python train.py --n_layer=8 --d_model=768 --n_head=12 --n_kv_head=12 --head_dim=64 --d_mlp=2688 --vocab_size=50257 --activation="tanh_gelu" --norm="layernorm" --norm_place="pre" --norm_eps=1e-05 --positions="learned" --qk_norm=false --attn_scale=0.125 --bias="all" --tie_embeddings=true --parallel_block=false --init="trunc" --init_std_qkv=0.0238 --init_std_o=0.00594 --init_std_up=0.0238 --init_std_down=0.00594 --optimizer="muon" --lr=0.00144 --lr_mult_o=3.0 --beta1=0.95 --lr_head=0.00639 --warmup_steps=200 --schedule="wsd" --decay_fraction=0.846 --decay_shape="linear" --final_lr_fraction=0.0 --batch_tokens=[131072, 262144, 393216] --seq_len=1024 --doc_mask=true --train_tokens=971000000 --steps=4239 --dataset="wikipedia_en"
MLP neurons of a small language model. Each row is named by its layer, matrix (up: input weights) and neuron, and shows model dimensions 64-191. Each number is 200 + 30 x the weight over its row's rms, rounded and kept within 0 to 999.
A block is one neuron, or neurons of one layer that tend to fire together. Before each block is what it responds to, as a language model described it from the Wikipedia text at the highest values.

Description: Verbs attributing a statement or view to a named critic, outlet or scholar, such as wrote, stated, singled, rejected; also mid-name pieces and ID digits.
L2.up119,262,212,138,206,185,246,203,201,216,158,247,194,205,221,213,234,223,159,225,184,145,213,178,237,195,170,217,212,197,217,195,249,262,199,189,246,180,206,181,222,193,170,214,155,200,186,189,189,142,223,171,239,200,186,190,119,215,274,203,149,213,204,206,184,187,197,185,254,187,218,254,186,248,189,214,196,208,156,247,232,212,262,195,232,207,167,221,174,208,206,154,186,180,228,129,216,208,206,231,193,205,213,193,201,230,203,249,225,206,274,182,194,222,184,173,184,199,185,239,192,180,156,211,189,221,161,219,218
L2.up984,182,224,174,200,213,170,260,213,221,175,203,176,190,221,199,221,245,189,243,195,147,191,220,161,178,178,175,243,216,215,152,222,187,145,203,217,233,187,234,213,196,170,222,192,148,225,212,213,292,177,205,213,237,188,256,179,181,221,204,222,162,253,215,215,173,189,159,219,200,200,198,158,221,202,223,174,182,125,216,182,185,207,269,173,208,228,205,175,179,221,179,231,253,164,207,164,205,183,199,216,148,213,181,253,159,194,220,229,239,194,221,220,213,206,135,219,173,190,201,177,259,241,210,116,186,227,207,213
L2.up1233,221,196,188,162,181,173,206,182,201,163,259,196,213,237,180,266,181,232,205,180,200,205,179,195,183,187,188,215,215,210,212,172,195,184,162,232,206,166,220,223,191,220,222,178,221,207,218,238,176,192,216,193,177,223,238,210,224,165,244,162,227,211,209,177,171,218,253,217,193,223,205,186,200,211,233,180,227,130,200,184,223,221,180,171,202,261,178,210,230,223,211,203,194,172,216,224,216,186,219,194,178,191,140,221,180,210,195,223,215,234,183,209,216,179,157,198,153,147,206,217,174,224,167,203,215,124,218,207
L2.up1420,203,173,211,148,229,230,158,213,146,206,223,226,177,223,188,211,162,204,186,155,218,202,151,203,209,200,196,203,248,154,172,214,180,274,208,209,221,188,187,176,173,171,239,237,199,191,196,198,231,195,188,243,191,233,229,143,153,206,151,227,150,194,210,179,179,221,156,169,195,203,187,211,211,274,218,224,189,179,181,209,154,194,208,198,229,275,181,228,191,261,220,192,161,189,194,192,195,218,203,182,240,187,185,197,206,199,191,242,217,193,142,221,175,223,148,204,193,179,169,215,184,170,191,209,198,208,150,211

Description: Separators right after a number or short abbreviation, mostly decimal points in table figures (17.4, 6.58%) and periods in U.S., No., J. R. R.; also table pipes and commas.
L2.up981,154,233,206,198,173,248,202,216,183,224,232,140,167,183,206,175,235,234,203,222,191,208,155,197,248,212,232,216,201,214,171,212,174,253,211,210,172,222,172,186,245,204,198,175,207,215,190,186,175,206,162,263,248,184,119,154,239,172,183,194,237,241,186,220,164,192,211,180,122,154,205,226,113,204,209,249,247,203,196,178,167,204,172,189,178,203,210,201,218,151,182,214,206,182,266,281,222,210,208,226,165,147,209,216,155,187,271,212,182,193,186,206,158,200,147,215,191,191,181,159,186,201,201,184,197,235,208,193
L2.up1604,207,226,162,196,205,172,239,268,189,188,141,186,172,185,121,168,221,179,199,257,207,173,240,150,187,170,224,195,253,191,188,205,211,173,224,182,162,199,180,255,194,175,224,214,236,187,180,228,207,174,180,217,226,194,225,194,167,232,154,202,204,203,191,192,191,187,169,181,230,143,205,186,214,170,248,216,217,191,196,183,225,200,204,163,144,158,203,135,170,179,191,138,195,142,204,194,167,202,154,175,199,177,163,235,267,228,209,145,195,232,222,181,175,148,200,226,211,146,209,234,178,121,205,186,188,222,140,204
L2.up1744,254,187,185,196,196,204,206,181,183,202,277,208,154,211,220,182,170,226,210,244,169,225,222,168,209,173,234,220,209,189,211,241,236,242,211,191,252,213,202,165,281,172,214,214,204,161,201,246,216,158,135,252,211,210,258,177,200,226,199,165,177,176,203,206,202,173,128,225,224,247,180,212,228,206,201,207,213,218,161,171,167,207,190,195,211,226,199,212,179,201,190,194,167,155,223,254,192,247,194,202,180,175,173,244,212,203,201,228,215,243,219,141,214,211,201,160,217,140,225,164,199,217,182,210,218,224,200,177
L2.up2515,163,175,201,248,199,175,209,221,262,207,173,202,195,216,240,201,188,130,195,178,249,245,204,183,167,181,241,208,179,181,202,132,195,264,232,182,166,245,222,167,181,152,223,174,218,219,184,231,248,195,212,201,173,182,144,182,150,217,198,212,197,224,188,224,244,215,165,202,226,152,158,195,192,159,241,230,185,225,157,178,225,263,178,212,248,249,170,222,177,189,206,219,220,169,176,239,153,187,157,188,177,190,168,189,172,212,225,190,202,220,261,209,202,219,229,225,214,180,153,220,212,219,202,146,228,171,188,187

Description: Tokens naming or leading up to an agent or source credited with an action or statement, such as government, Court, Commission, Scholars, et al.
L4.up884,191,193,200,242,184,193,195,211,276,222,251,201,196,200,159,214,225,217,119,243,199,195,159,216,206,156,193,197,205,203,171,191,225,224,209,200,224,261,200,254,185,167,216,232,229,186,226,208,227,229,227,184,202,153,209,97,211,208,171,158,161,201,198,172,166,214,159,192,190,271,243,165,175,220,233,196,224,172,226,131,191,220,141,148,179,198,190,217,132,192,203,272,215,181,162,167,180,170,115,215,230,206,171,201,258,216,242,215,184,180,208,246,200,233,178,224,162,183,196,207,191,230,192,226,191,213,201,181
L4.up2504,208,204,172,238,248,176,227,226,224,217,167,217,213,192,171,202,210,168,177,219,171,200,157,215,201,189,204,171,201,186,186,182,178,185,203,237,268,198,240,208,199,171,171,206,191,112,218,195,198,232,196,164,201,156,234,150,185,180,178,248,169,205,192,191,178,196,188,226,202,212,212,195,203,197,208,212,227,195,271,153,224,220,185,167,182,193,173,226,228,213,172,191,168,147,197,132,185,162,170,192,164,232,225,218,151,215,248,170,196,216,206,211,225,216,160,181,193,209,176,172,175,183,211,196,164,314,214,214

Description: Last token of a publication or source name just before a verdict verb in reception sections, e.g. Vulture, Game Informer, GameSpot; more weakly, citation years and title commas.
L5.up295,186,202,201,154,198,187,226,246,212,169,227,230,163,226,190,176,246,203,187,229,224,223,158,194,210,171,208,213,221,170,209,184,193,259,165,239,179,209,218,242,218,181,219,190,173,176,282,255,181,262,196,215,237,183,202,187,191,149,190,199,161,247,192,188,188,228,155,185,251,239,245,210,193,175,214,170,210,171,198,196,246,248,112,214,196,151,133,221,176,164,191,191,215,208,173,179,181,94,135,201,192,221,190,202,236,242,264,226,191,206,200,218,203,203,200,215,178,175,196,271,188,246,200,122,206,212,228,166
L5.up367,182,188,175,171,202,190,241,178,219,227,201,216,150,196,187,178,143,202,218,215,168,244,205,241,207,218,162,226,202,156,169,229,216,196,204,226,178,186,179,149,193,248,193,158,193,213,163,181,188,164,200,228,206,203,175,195,185,232,194,178,160,159,215,185,132,185,176,200,193,152,252,170,211,257,202,204,214,166,150,208,228,194,206,177,178,187,209,222,205,225,213,206,142,217,230,187,170,184,165,180,194,174,217,177,215,222,192,165,205,185,185,211,196,179,168,172,142,229,212,274,184,206,193,146,171,146,172,170
L5.up809,258,182,228,184,211,206,213,241,223,181,207,225,233,247,125,193,164,204,209,224,242,241,213,213,190,208,198,163,189,181,216,159,224,185,201,200,268,172,165,221,212,142,251,223,270,215,231,240,210,196,192,174,191,191,188,188,152,193,206,181,169,181,201,228,170,210,204,183,216,209,204,192,272,181,211,187,205,153,220,237,196,298,190,202,256,180,143,184,183,244,126,229,209,227,211,215,236,132,215,214,232,194,233,202,207,162,237,207,218,246,192,137,154,289,214,174,160,187,201,193,171,201,193,188,181,157,181,167
L5.up974,185,184,175,134,213,113,220,219,209,190,235,274,179,198,170,231,197,175,121,255,199,226,203,185,216,93,218,215,224,199,197,204,156,230,194,239,218,180,192,206,181,202,182,206,203,222,231,165,171,232,267,129,160,226,231,113,197,214,184,178,185,191,213,155,173,196,177,116,212,174,202,143,174,221,203,172,207,219,190,135,210,256,133,176,188,231,196,212,172,169,157,228,192,203,181,148,197,154,182,203,199,250,143,187,225,221,231,200,222,148,188,185,191,191,210,193,193,214,201,200,175,275,193,221,223,203,137,197
L5.up1951,215,199,193,265,200,230,167,238,180,220,219,218,176,217,190,224,179,178,181,213,188,186,227,209,193,189,188,190,180,231,142,141,214,192,223,168,160,126,200,222,228,203,206,200,201,263,195,163,241,208,149,193,202,182,221,195,187,225,183,237,200,172,176,193,240,238,210,190,264,181,223,176,218,191,200,192,202,169,222,229,181,192,201,195,240,192,170,168,188,182,223,215,187,207,208,260,236,177,195,181,205,158,182,176,236,210,230,136,227,236,182,256,195,206,217,152,238,253,173,178,231,239,241,206,168,190,172,189
L5.up2155,206,193,210,259,170,229,199,235,173,160,211,230,183,236,193,160,167,128,256,195,245,212,228,165,159,233,164,204,170,212,171,238,164,215,238,205,237,203,188,280,200,165,208,207,216,215,193,230,212,272,199,149,262,225,166,194,166,238,225,215,157,186,167,204,144,240,211,185,204,221,219,187,166,206,246,215,171,163,190,181,137,264,153,181,235,234,179,185,196,156,240,220,162,161,213,206,190,154,244,182,233,218,204,199,206,156,224,178,182,181,193,211,171,186,191,190,90,215,215,185,205,230,161,229,173,195,209,203
L5.up2405,185,208,227,143,204,210,243,232,189,202,214,238,199,179,180,215,172,217,223,200,172,198,219,229,219,161,162,260,145,160,179,238,197,170,192,208,187,214,213,237,185,212,215,163,231,147,207,160,201,227,179,212,233,244,194,232,271,235,199,217,194,186,277,189,202,154,202,155,234,200,188,142,171,213,131,203,188,211,194,207,202,215,207,156,223,158,232,215,252,173,230,235,251,169,158,152,166,227,184,143,221,216,170,195,201,189,205,221,160,192,235,187,248,169,232,185,198,162,182,194,183,171,127,181,178,202,187,208
L5.up2435,209,200,148,169,173,208,197,257,179,179,195,147,145,187,185,218,182,202,176,201,226,199,194,178,247,228,219,134,158,189,162,186,230,186,226,202,239,216,217,246,171,211,238,166,202,221,191,223,220,244,196,187,218,222,240,163,240,201,174,199,206,202,139,206,180,163,199,262,179,213,179,170,191,176,236,197,180,177,215,176,185,215,230,155,214,195,177,183,237,204,200,223,187,165,239,225,245,187,195,190,199,225,244,197,228,182,194,187,217,166,215,206,188,264,218,238,152,232,176,194,222,173,196,199,159,218,166,192

Description: Articles, adjectives and head nouns naming a role or status in predicates like "made it a", "served as an", "is the": target, leader, important, guard.
L4.up94,164,209,197,218,242,244,251,189,221,136,195,161,213,238,190,258,208,218,199,221,252,192,179,195,210,222,222,195,232,222,211,190,179,177,137,176,227,205,126,208,191,184,178,204,188,174,175,242,211,194,276,143,216,212,200,150,227,186,233,185,157,269,196,206,213,200,209,201,199,230,206,185,184,156,222,164,183,230,208,186,301,190,257,219,206,154,200,139,200,171,173,214,171,154,193,195,183,237,182,170,196,172,169,201,174,166,209,180,134,217,230,185,156,206,199,250,212,195,239,209,209,137,229,179,190,226,211,194
L4.up1411,211,208,201,153,225,201,218,179,188,194,198,132,179,223,167,209,206,168,171,180,199,210,226,165,182,166,192,220,197,226,205,164,210,231,178,170,243,243,168,196,189,182,234,169,194,223,222,234,181,218,267,181,201,246,272,192,207,226,226,198,227,225,217,180,202,219,205,208,209,246,183,192,202,151,203,168,247,191,190,183,251,191,238,246,211,190,182,160,183,154,213,228,174,200,195,197,168,244,174,191,244,123,158,189,166,223,221,232,141,188,225,219,180,236,206,257,202,254,208,198,237,173,192,202,193,227,202,166

Description: Words in biographical text that describe a person's role, profession or affiliation, such as sociologist after a nationality, or at and from before a university.
L5.up16,193,173,196,201,154,188,212,202,182,190,207,241,156,214,151,168,178,250,171,236,202,162,208,196,254,189,228,215,146,232,232,257,206,170,207,229,213,148,177,227,193,233,225,225,229,162,235,207,176,171,156,186,234,207,190,151,204,225,144,250,216,176,151,193,208,222,207,241,209,212,236,235,169,258,164,235,279,208,218,167,180,190,210,214,131,244,160,229,277,154,232,181,191,224,204,172,196,189,211,175,167,176,219,169,182,173,212,195,220,181,186,195,231,202,161,188,216,229,179,195,240,236,265,173,156,187,216,147
L5.up529,228,218,229,204,169,176,165,162,219,189,125,204,226,161,221,234,255,194,210,214,193,166,242,229,208,191,233,225,183,250,148,240,207,234,196,231,141,186,166,209,206,187,184,173,200,221,245,180,212,176,173,217,204,215,246,167,202,193,146,233,158,222,189,143,216,151,130,185,203,181,187,189,202,232,227,115,230,170,235,258,194,180,208,240,169,116,208,225,217,219,191,163,218,227,189,193,196,221,196,218,215,198,234,201,219,246,206,216,210,250,167,240,202,224,174,172,220,152,211,181,218,185,200,184,201,201,218,210
L5.up748,227,151,265,230,223,165,177,218,206,167,191,190,241,181,155,208,227,210,186,209,183,204,204,155,233,201,141,200,184,254,204,202,235,167,201,257,165,199,183,189,192,201,226,233,200,165,200,150,224,195,193,172,216,161,211,181,196,199,204,199,190,188,252,140,222,189,246,192,215,203,155,131,182,253,195,170,224,193,205,234,198,147,167,239,197,175,204,208,250,163,196,189,220,206,190,199,210,213,262,239,233,187,173,190,188,245,203,214,212,192,216,174,200,193,174,263,186,185,189,227,212,207,234,204,144,218,232,200
L5.up787,209,215,218,181,190,188,205,207,226,151,214,149,220,269,210,151,191,273,183,170,177,234,182,214,183,192,205,238,196,189,210,180,192,238,222,227,190,229,214,205,220,208,143,190,201,182,173,224,210,239,216,192,173,208,218,193,206,205,164,171,202,154,252,195,168,183,205,186,194,216,181,213,158,167,227,239,219,179,215,200,227,152,220,222,182,175,182,154,190,142,209,177,203,174,168,195,242,205,201,204,196,198,227,182,183,197,205,145,217,219,233,207,172,237,245,204,195,263,197,162,162,208,235,247,186,216,165,164
L5.up1430,234,211,250,219,193,146,155,177,220,210,203,216,186,210,206,200,182,222,167,190,206,256,187,215,178,185,110,183,263,188,190,206,234,202,178,211,192,176,202,189,197,215,206,190,214,194,191,233,233,169,211,224,155,236,231,181,168,153,180,243,210,206,170,210,192,183,222,177,228,235,149,190,209,254,193,198,189,178,191,215,224,169,205,220,205,258,178,139,211,204,202,239,226,169,209,193,176,135,181,256,235,187,192,201,157,205,186,216,188,176,173,222,214,209,236,252,214,187,222,202,233,207,184,230,208,183,175,247
L5.up1894,136,197,196,170,154,121,192,183,217,161,182,247,201,206,258,232,220,179,186,224,190,116,219,165,236,220,210,128,232,217,204,191,205,146,251,234,219,233,184,231,203,284,208,168,199,233,238,195,209,250,169,190,161,200,206,188,190,217,231,193,249,133,181,199,153,202,206,205,171,237,218,196,257,144,189,207,215,177,194,210,161,159,222,206,197,192,183,191,215,155,205,214,229,247,182,145,180,239,199,171,199,201,175,204,262,180,233,188,209,196,180,196,200,189,228,237,245,225,228,228,257,175,185,161,179,136,217,199
L5.up2344,121,164,201,160,265,203,177,111,232,180,192,223,223,182,204,185,222,217,168,250,187,203,247,190,212,180,199,192,176,140,216,208,195,211,151,205,190,211,198,188,215,189,212,172,175,202,212,260,183,196,221,151,120,227,225,199,245,205,229,155,191,210,235,189,186,131,156,186,187,220,186,203,187,234,254,145,183,187,179,205,191,223,205,240,178,209,143,204,182,213,146,209,192,139,224,186,229,179,150,201,137,181,177,225,199,241,211,200,218,128,177,167,215,254,208,212,265,174,182,220,182,189,204,167,190,169,180,156
L5.up2600,225,234,223,260,189,240,166,200,202,215,202,218,223,215,201,158,169,217,163,157,228,139,207,165,209,154,195,192,144,256,177,254,203,267,218,233,217,221,182,198,170,202,210,182,224,193,257,231,198,162,228,237,212,187,248,190,206,204,187,199,203,175,237,230,250,194,196,178,191,213,198,174,244,207,238,183,163,187,157,235,220,213,208,211,194,194,219,204,243,180,169,203,129,200,142,226,176,195,175,247,196,244,158,187,189,216,204,231,179,188,185,227,211,157,210,175,274,234,176,188,213,251,174,245,235,180,195,196

Description: Decimal points, thousands commas and time colons inside numbers, mainly in vote, stats and climate tables (98.03, 60,000, 2:37); weaker on word-piece starts and function words in prose (s-ober, dis-affection, than).
L4.up1544,209,174,183,232,220,244,215,180,211,176,183,170,206,236,189,199,243,195,232,222,188,205,208,191,179,211,219,203,256,267,206,180,206,227,233,170,116,227,193,196,192,180,224,169,173,205,199,234,241,145,206,223,165,183,165,152,183,176,218,107,205,159,229,227,200,208,206,202,223,251,204,213,197,191,203,177,183,172,166,233,155,182,217,185,271,228,128,155,227,229,159,167,214,172,198,212,200,206,183,246,188,215,216,212,197,229,198,190,243,184,241,192,166,194,212,213,206,217,201,165,181,212,167,224,199,206,185,206
L4.up2262,193,179,168,214,225,216,172,215,234,147,211,254,199,216,116,104,207,227,194,215,216,209,206,173,165,216,188,194,209,170,161,224,240,232,173,260,204,204,163,233,215,231,183,168,214,214,193,231,184,185,216,165,198,144,193,171,182,176,260,216,213,151,218,162,191,184,168,207,189,223,216,152,256,213,213,242,148,158,181,192,200,214,247,233,220,216,160,200,230,173,163,209,191,216,211,247,218,191,210,254,208,234,231,170,208,216,179,202,189,225,208,189,205,264,149,175,169,259,173,189,199,203,182,248,193,173,220,172

Description: Head nouns naming a person's occupation or role, often after "was a/an [nationality]" in biographies, such as scientist, engineer, player, member.
L2.up604,270,235,211,225,194,206,224,138,220,214,189,159,205,203,255,209,187,258,170,188,194,226,189,206,218,249,207,208,225,223,191,190,197,227,133,192,206,208,220,253,178,163,187,147,229,168,239,233,197,217,182,210,195,159,171,166,242,228,201,179,193,198,230,195,240,160,201,230,220,201,168,182,169,196,152,158,185,176,273,307,204,182,205,194,201,233,221,209,173,210,199,194,211,170,228,179,183,212,234,233,201,189,218,205,193,178,221,233,177,173,240,212,207,193,202,232,211,211,186,174,202,163,216,198,147,177,242,212
L2.up658,222,183,206,143,196,235,229,214,196,203,169,184,196,216,227,214,202,173,200,186,279,193,213,239,214,191,258,234,223,223,184,163,201,191,190,199,137,212,214,207,162,196,205,127,167,187,185,198,214,235,198,191,174,216,164,156,191,220,208,178,219,184,181,183,162,185,176,161,157,214,214,162,144,257,205,222,166,249,233,207,164,203,209,171,163,221,241,180,231,241,126,164,215,167,245,175,219,237,194,178,195,166,201,222,182,213,187,234,154,203,220,153,192,177,137,258,155,207,219,261,238,169,211,212,209,267,195,172
L2.up2075,204,177,231,190,206,206,201,220,195,166,221,180,166,188,154,203,192,177,155,213,214,221,190,213,212,222,239,238,280,224,222,206,228,167,233,142,174,188,176,238,225,205,196,191,203,135,152,227,231,194,277,195,186,200,141,152,175,207,211,226,206,193,183,206,179,212,182,153,208,217,106,136,166,200,186,170,220,193,198,213,210,203,247,243,215,203,225,155,183,181,148,217,196,202,162,226,218,214,189,178,227,200,158,187,209,230,198,116,159,235,214,200,204,189,132,241,206,204,208,202,216,174,188,203,217,217,223,184
L2.up2088,211,250,166,195,224,192,191,210,191,218,196,124,244,196,196,202,166,228,207,207,235,169,227,196,196,250,267,219,213,209,188,148,165,191,177,140,147,202,182,210,237,217,195,125,230,186,155,244,177,222,212,184,168,194,207,194,212,191,207,181,186,181,270,208,234,207,169,111,231,178,188,182,250,203,219,225,141,218,185,188,183,163,247,251,209,226,152,166,216,188,175,201,157,168,219,214,213,209,210,180,181,180,195,149,186,153,243,146,162,197,242,183,141,178,191,252,214,176,152,173,226,186,220,161,193,247,218,112

Description: Decimal points and thousands commas inside numbers, mostly in election or sports statistics tables, e.g. 9.96%, 49.27, 2,000; also degree and minute marks in coordinates, and words just before a number (than, approximately).
L5.up99,220,233,114,210,194,247,170,185,203,237,204,213,174,205,234,183,224,214,166,179,203,243,207,254,184,213,188,190,222,201,184,211,219,192,159,160,197,196,174,199,214,137,187,157,217,194,226,170,189,269,139,191,202,165,154,245,195,190,160,195,215,222,165,208,225,244,189,193,183,211,156,170,193,232,229,233,181,230,245,220,157,188,173,178,243,189,237,259,214,254,151,201,193,135,291,182,245,163,188,186,241,173,189,207,148,202,152,142,181,163,175,220,193,201,226,190,150,164,150,204,218,211,214,186,191,206,205,200
L5.up418,175,167,170,208,209,188,209,181,191,249,228,211,136,196,211,218,179,242,232,216,207,222,209,239,207,187,187,164,165,194,211,147,193,202,158,214,132,153,148,173,215,186,161,177,219,216,227,220,201,240,191,218,210,142,186,212,241,238,188,272,208,147,227,190,211,217,187,188,174,173,250,193,227,188,205,264,245,210,230,159,180,177,181,207,242,163,207,239,210,198,160,217,225,229,247,164,236,196,204,238,210,205,201,188,156,276,178,216,176,159,183,247,191,175,193,221,272,198,147,212,208,222,159,179,181,231,169,183
L5.up459,202,189,169,136,174,239,241,172,234,220,225,183,255,223,158,208,235,207,177,202,169,245,240,241,204,234,181,179,238,159,170,205,228,219,202,156,171,235,186,189,174,135,201,134,221,164,191,150,214,212,196,178,204,184,183,215,240,158,197,115,178,180,221,171,143,265,183,175,237,183,191,144,217,224,222,220,159,173,212,235,221,212,203,160,203,219,232,222,242,177,199,215,196,187,234,207,248,233,188,227,235,205,220,219,193,244,192,193,225,231,121,195,217,156,206,240,196,178,172,241,171,223,139,160,189,192,203,156
L5.up967,211,203,220,210,189,169,201,211,192,140,196,161,192,198,192,253,204,235,229,171,199,249,174,215,200,232,201,185,122,217,231,213,195,217,196,236,235,176,188,166,254,217,236,221,193,234,208,233,187,171,264,189,176,237,204,270,157,177,188,225,198,117,201,208,188,239,202,177,181,218,232,167,176,230,140,242,151,198,195,247,149,215,156,202,247,223,195,212,204,234,191,186,172,228,187,233,197,216,216,213,173,220,234,145,246,222,183,276,146,213,232,239,238,203,210,236,193,233,275,188,250,216,198,198,153,203,194,276
L5.up1437,173,179,175,186,148,212,206,186,213,224,202,234,222,198,208,259,191,171,196,240,232,224,182,162,156,180,219,238,173,202,239,199,242,196,198,197,189,205,193,247,224,173,167,204,192,242,173,220,217,180,166,230,153,195,232,188,161,150,185,205,209,167,243,218,205,172,179,222,230,236,189,213,188,210,192,240,155,218,197,216,149,257,182,239,192,206,226,200,223,150,188,203,210,236,271,227,164,145,169,180,197,192,152,177,209,201,203,241,223,185,220,219,235,191,206,226,205,201,242,201,220,152,204,235,201,151,204,189
L5.up1497,215,239,183,224,196,209,205,192,173,193,205,196,227,192,184,185,185,164,165,256,187,240,200,226,235,124,229,160,220,228,246,184,204,204,188,228,180,203,189,187,222,197,218,196,187,166,189,181,218,207,217,195,196,223,225,201,158,185,220,249,169,181,229,205,210,247,231,164,217,211,191,227,188,220,168,219,158,231,151,180,161,198,244,135,188,179,206,231,246,185,127,209,221,206,186,194,137,194,186,223,126,217,163,248,205,182,226,259,184,213,217,219,198,169,171,228,207,164,184,214,184,161,172,189,173,205,149,200
L5.up2308,185,209,206,180,201,168,210,167,202,113,227,184,182,210,169,154,179,179,197,246,221,248,214,235,231,178,190,154,158,211,167,196,203,231,188,225,211,198,183,191,237,203,220,189,214,244,171,247,197,221,229,218,199,175,174,204,142,198,222,173,196,112,186,168,211,172,233,186,150,208,183,223,205,214,177,241,207,243,247,208,231,199,186,189,191,241,189,175,176,246,217,189,195,225,201,198,254,163,218,214,228,228,208,208,224,198,212,220,188,237,231,222,222,192,227,262,233,168,197,228,158,172,198,142,158,200,193,185
L5.up2560,219,218,158,131,177,209,208,177,196,217,218,184,202,213,173,238,163,173,207,219,185,216,199,194,208,248,240,170,208,220,209,151,196,185,199,201,243,227,240,162,162,190,185,194,213,255,219,179,183,183,165,226,240,159,175,201,179,208,207,233,183,182,262,186,172,175,187,208,143,184,223,147,199,273,212,198,167,220,160,123,207,192,189,182,228,207,253,217,236,251,143,193,212,241,196,183,221,182,181,167,163,215,141,202,158,168,167,256,215,198,185,232,253,253,143,208,195,179,207,181,229,205,205,234,175,189,230,229